{
  "n_kv_head": 8,
  "qk_norm": false,
  "tie_embeddings": true,
  "parallel_block": false,
  "init_std_up": 0.0213,
  "optimizer": "muon",
  "schedule": "wsd",
  "dataset": "wikipedia_en"
}
MLP neurons of a small language model. Each row is named by its layer, matrix (down: output weights) and neuron, and shows model dimensions 32-159. Each number is 128 + 32 x the weight over its row's rms, rounded and kept within 0 to 255. Numbers have three digits each.
A block is one neuron, or neurons of one layer that tend to fire together. After each block is what it responds to, as a language model described it from the Wikipedia text at the highest values.

L3.down132:111111118076134131094123162181102182114108135120131188152077159101149115128150166138152171123157102138174137111111115085122140080105165141094113154131147141154132105097085116175121161110130100109116115197106151145144202122128155130131146103138115114129141174127112222184107093119123092161118110113167133135111150143160102061172135100060121131137143098174136094110117138101082133153103
L3.down501:127096120110161156140145153150123222133159174117105158134104102108140126135145186124097161081105118121135125110130138110140180191131136126114078095135122038114091190118121115137134136117170195173145144141079142106177110148136153192131141139181125186143048138116155147129153116168129105119125149159141174138054145159104122151146144125105203141081137141108126072155107163103117120134070
L3.down543:146136073052174150150122093109117157119115109145079113140117131096056104145102118133097149144075167123160145095156080104160144116115153222115169073094197089153157073097159116063171132164130141140130135154121159199153092137096142167121151140143117135156093172103136144195146145086159074123091155103132107137108134206092127149186114143103129174132106089103109090119133178178176048081113
L3.down934:140109110142136109188159192166077159121179119169143179141125161095060144151137101125103176148121101090155090110105070123101113092152107054137092080135140129162103132103144092175108168194164135113102141070131100080157145161100123063120125136194166124177134123127131173074141139067146105166161153143198143126117165158085118100073089100132139115168119150072164153181122174107121095154177
L3.down1394:127127158119103167084157138128081104137084107161143133121161109137102132131166154125171169146094126106177106165138164091137114109149150110144141110190084130122074131135134102120058166130110152127102130171109082138171126117172098125140114120092130111144131179162097144137084148105105113114107156123101127132152194148139129072135083142122173145113146119193099187157130157175055148146136
L3.down1947:140160114120107166084089172165113126096178128197115101103110091116079091118157066123125156077195086160087149097099089133111148115142169183139140115177196175113135165143128156119137104118096118084168109161121123095130058152141145101118213122145054095093144100125122120067123125120124148194107139118127047107152100131154071089140140132116117124162111089122160138137125168119067134112142
L3.down2033:137109082121099151109161243107191159061143098154133154101197137112198212102107145161147151141121125161138096122133122134148100216127098101153151165213114168143133100156160089205124134149120142130150114186141135138112156115105141144111103122139144146172120079126151110135118158114153117126156169172123131145140094108072098116112129114110124121108130189077085136122078071147109158109146
L3.down2302:120141137107180110151111113161139185102165158147177121074108127120123105108159175103119190128105134077172096150137114146148110114149061140139048171194129207133154114071141144124080138131115145147124197120088131184072173146098088137120089111176095074145109106187093161128114096089092116159184196110178134184134183107124132110085121200081153136110154141188102136164117138171161129241099
Description: Word after an article

L7.down905:150152135140141182090135121148123110124097123167126094129123150130154140118175179136157182058164168135105143147103140081103139143168119085217148140167116121153133041147145128169140144148137157108136059137160121167123136115131103122120216171131183150148126111139118110138133072087080120076196125195116123144116142116091148121135100165131161138106166126127149130102099088162151109082129
L7.down916:162164086111163134120171095172147170104186102165129104111141113130114146165176131201139114150075161130085109124100142073100138126089095101100102117093160109127113131140121161134147127142127119170162136185073064136123088190143113104117071159099149116179161106174077158159103111119144070061087144087140156126128142147155087126117100132147145104170111178136159130068086193140142133131107
L7.down1310:090133116145090154129184144138164140145142139151117174094157115125069115091143158122160134108127051133110152080088103119108186195115119175061130112090120157120135118174106135149120161209141132115147135174101133111145065113088034141128065158106099126134106140130178105126154147100149081142164138115119144100114125122172106123116110099136107105149092095155117117165156139163109133149150
L7.down1691:084152127123080096074147100157160148145178090086118126145191094148108127133101109067144162138099141109102156129139125124105104131153157180110113137056138122116130114135088154093123163132116154084093120118084121178153130157131121124076131113110136131063088114125134128160090175103123121131133152081170186091157081171185145101179164155176148128142128100071041092147119099055153148120099
L7.down1720:140187153066158071094127152066140103126120135126118140124124142090104127119095140128216062120139143162186078181070161149139103173090089090116135099097139144127113116169138184127079176041197085097132108137103147157109157126149043115138097086178063119118104069137159119171132138134070149165093084111172108140199179144112148140058153126141128148093147156165151083083115125152147119218129
L7.down1769:151118125099115126113110146157124166182185133102157085135162087120106157108150114150084163118155115147128135128094134148101181148151141121093153125080113148151124094140192158139140124134125082142095181102128111170208111160096149161075097152142121136156168128103132127117139099195133118113104074060224176100099123197120183150142100147115097110160076103134097073133111102065148147146109
L7.down2218:133083158035085058085136087140095127136148127100150108074137140131107130144110197185210181080140102104119124155116113142155149144120138140135143131114139129122222185116108123095120129158100131178167214120107176091097142121116129080129083151078103113173146113180119149165038096139134150068149111153153135125150126139105166179059174097166118125148096117171152128179168134131138117156135
L7.down2252:121121100106084138145122111124108090165126094085103134176149182108137101131141188092139118112156100171078122081120166084126151122139186141137178121109156119119124012193119124117125154171175150194131135134094140111160132165084061106102092155123108147162101053164140134104126130084179065064130193075088112136090125168086140122100128128140143117120111107164104095150159116080063080123166
Description: Digit zero in tables

L4.down70:105149112117086131125137113142142101161109093128100098178174126193117156118113102143102134068134156103150142146147085156126112147151081110158114209147097024106078146116137151156163118135134146118094136159129116074171129108128169093106131076124127058141117168070100161137170117135201141143133134105126087147121071150148195164171105177165080133130118143123120127113146143138055094129092
Description: Object after possessive verbs

L7.down203:160117194101161122109139122096092107098111113097123154144150152092141188201103153129079150085140132159196160099162131122102094038120141145201077120169115126148134105117150152141127137152158105124096151065132104155090120094127132109129099110078087118101190140124159137077072120074040113120158075194155085152104100167177136169152133138132137115082109169156118149100176120130119106170161
L7.down464:091113100087163124118155161157134149147096089141116154116135124125121132177143160119141088098069169113131150165154094177155107148122095038097095095050117109109135145175103160135151089059110121146116159101145069177128180168114141125104114131092154135145039111141114199114103146111112146135125120197120166141104133139139190140097172101129158153105093158158098142146129133150148174102162
L7.down552:134113160134126109090132160169202080147139103189110158144111122095113127162121086125105106122122132101176066098094090108131158133136157094105081081193156073066138127120088124085131125151123140105081160219145144140130111178169069148110120164108120148165112142106140131147116162079077107113149090067086096116100201161100106097151107111175159140134174107118113141104099134087094075142105
L7.down1415:175118111147152140097131067116062104160156100116082151107174084092117149128092142173165152132114137134151121135149133091082185141078115143103151151187120153099059116179086087101098183152166148155180102138131120099089141202102117117159182140091126139131125148090206087084163155140085193135108129143101129138127134144081113142118118154087068102096125133161165153097082133168069126128145
L7.down1585:102124112172097105163071138131186107213115154152072091073175070152100121143138069060110117136100106155156099180169133095104088069108124103129195075163143070176202110103157098105144163148129172157135096145129165152067151159096099153127125120136123146117138141122101181122143122120117164189143135085101074090130129137115138122104183193154105129110054104172127107198085144137173126148098
L7.down1717:082171122091120107050149141140146099125123124170108129109168126123098141128077116118145160157081076217099132164131064141140131117085147139098151107164093125107166024186144164210148196123102140116074176127135050105085154132142128054147116146108114100116096092113123146170155118079099125094113148129133117142122130134120143130123141103150125168125108109120124138077085182070115112097130
L7.down1822:130121115151163114182120141154148128122070150150169064149127107141094179130114071171090105180106128110138117120175129132125107178131182127125107112140187108139094144084133129113113149189061110122140125046179121147113094097090155111144159118026154147142122071107095190126173106154097124138134151108147068152134110121130147152098132091059109122176174094077114125150075060104121108110117
L7.down2018:158088156168212179174104118185161126166064062117134127159109113143142085130141101135144139136180130109135123176062156082102197173145103154109176146109135155183119106105138111143111114154183129118223177106161097145091131127128103136117113130180152127193134130169195169133146197150101173073128157119133153153138160144137099085134102151130081156128205181139144150101100142096140103141206
Description: Object noun-phrase starts

L4.down1940:109139130109122149103148147116169096163131153064102146078188086158095145126128158108101150121103124224115209117139132140127131127095146129125160097126117066144108158097163138086106128142107091084171124121137104134138145148209123176090097077104119103146115161103179132160119153123133141119118088132131109110100101106166148153180128108172172125136128167124144153112136103083134142130140
Description: Table digits and separators

L3.down508:136154162169184136118137153137152149157155118086168128163116163099192144066058139158137074124127137133123103120188106136030110102119071120144142137097088153151130102146102081091117107138073103076144105136157079163145113172123186107119136115099094131134103091099167140106162124133149099166103117097098118144049096154058114112104045108169151203092104148115111120142148130184146070190132
L3.down1171:122096140167147149123093163158141144126146136134074122123095132153124116130148128187131137149070167104125157088165101089116125106123146109117119120099175099108105040127096146143056165074042109087147137104082159059120173137128088137127175105108153137139138134166099144109170117182111040143094056163157087066187133137151142137111071098114123157068146088157107140139126141129094150065140
L3.down1598:197139143079120146147108153134127076107098088162093125103168131196128165073118138138131154145085107156104111095149122166173124130131097155137149150123119105089164190139144115130066116145095094090128089098209105101062123124116112133080052074091160121160173112173121149138107155127134057157097136090131192135097156182139149143092211199108077078154150116085113128095114083143130033158137
L3.down1609:164115124120104141123145100158117142117074117139106143167111152174153143131132142113148125146177159136148135162085136140098098107158098144099113102085138147159105126134190117120140135179097098169143181243166078109114054103193119092140121177169156094158144216110135192103089143167145137111095117156172152084116145161120154055118110112163120207197111080178130110135100159072124129136106
L3.down1778:155135178092182144066161092101143147121139100141134078118118109171102132147115128144110083131165174125125134076126150135031123082192135162145067175155123137141080082142146109165109163191118081134155108176104138074082146144142208111113077124091155149112122146106137121125140152096126097144135163114129093142061138138118128088122154100073090107160162126098176129192129127160119149081107
L3.down1847:121212144111168136153148057124136158100190136152127081102209086090174094104048159199154128120158137145128105088110131117123090094142085154139083151144122166181072149138153136155134119097120126111168146131126086107140188117116159156129057161111085144155077175156133117139105147129077076197152121076074103128103127124111139153145119119170144165089111151131180122154167163073107087123082
L3.down2061:144127151177092046125126152102178236131108124149083167136120127095060126116127174080150130126111158112159124122091103156132174125155146192091119139138165104144171111064119148105124151150124067112083129191125166144119145090098176137142094097084128080097120156100146195158196132063147105112145140180158143132130125106165161075168117132204123083146150169110118136076151089162125139094113
L3.down2346:183092124085130095137132156115143115113117131134128148153146151121117162138085120131132113126114090121167175103147110127129166124155109108118121137133175139086126148146162106123119126127136153145073182165153113103177140127099125100125146196107122136136076124087106116179157095109137135119165130117143113180128151155055144143110131165150084158130158114104151109162117176120095117180147
Description: Digits in stats tables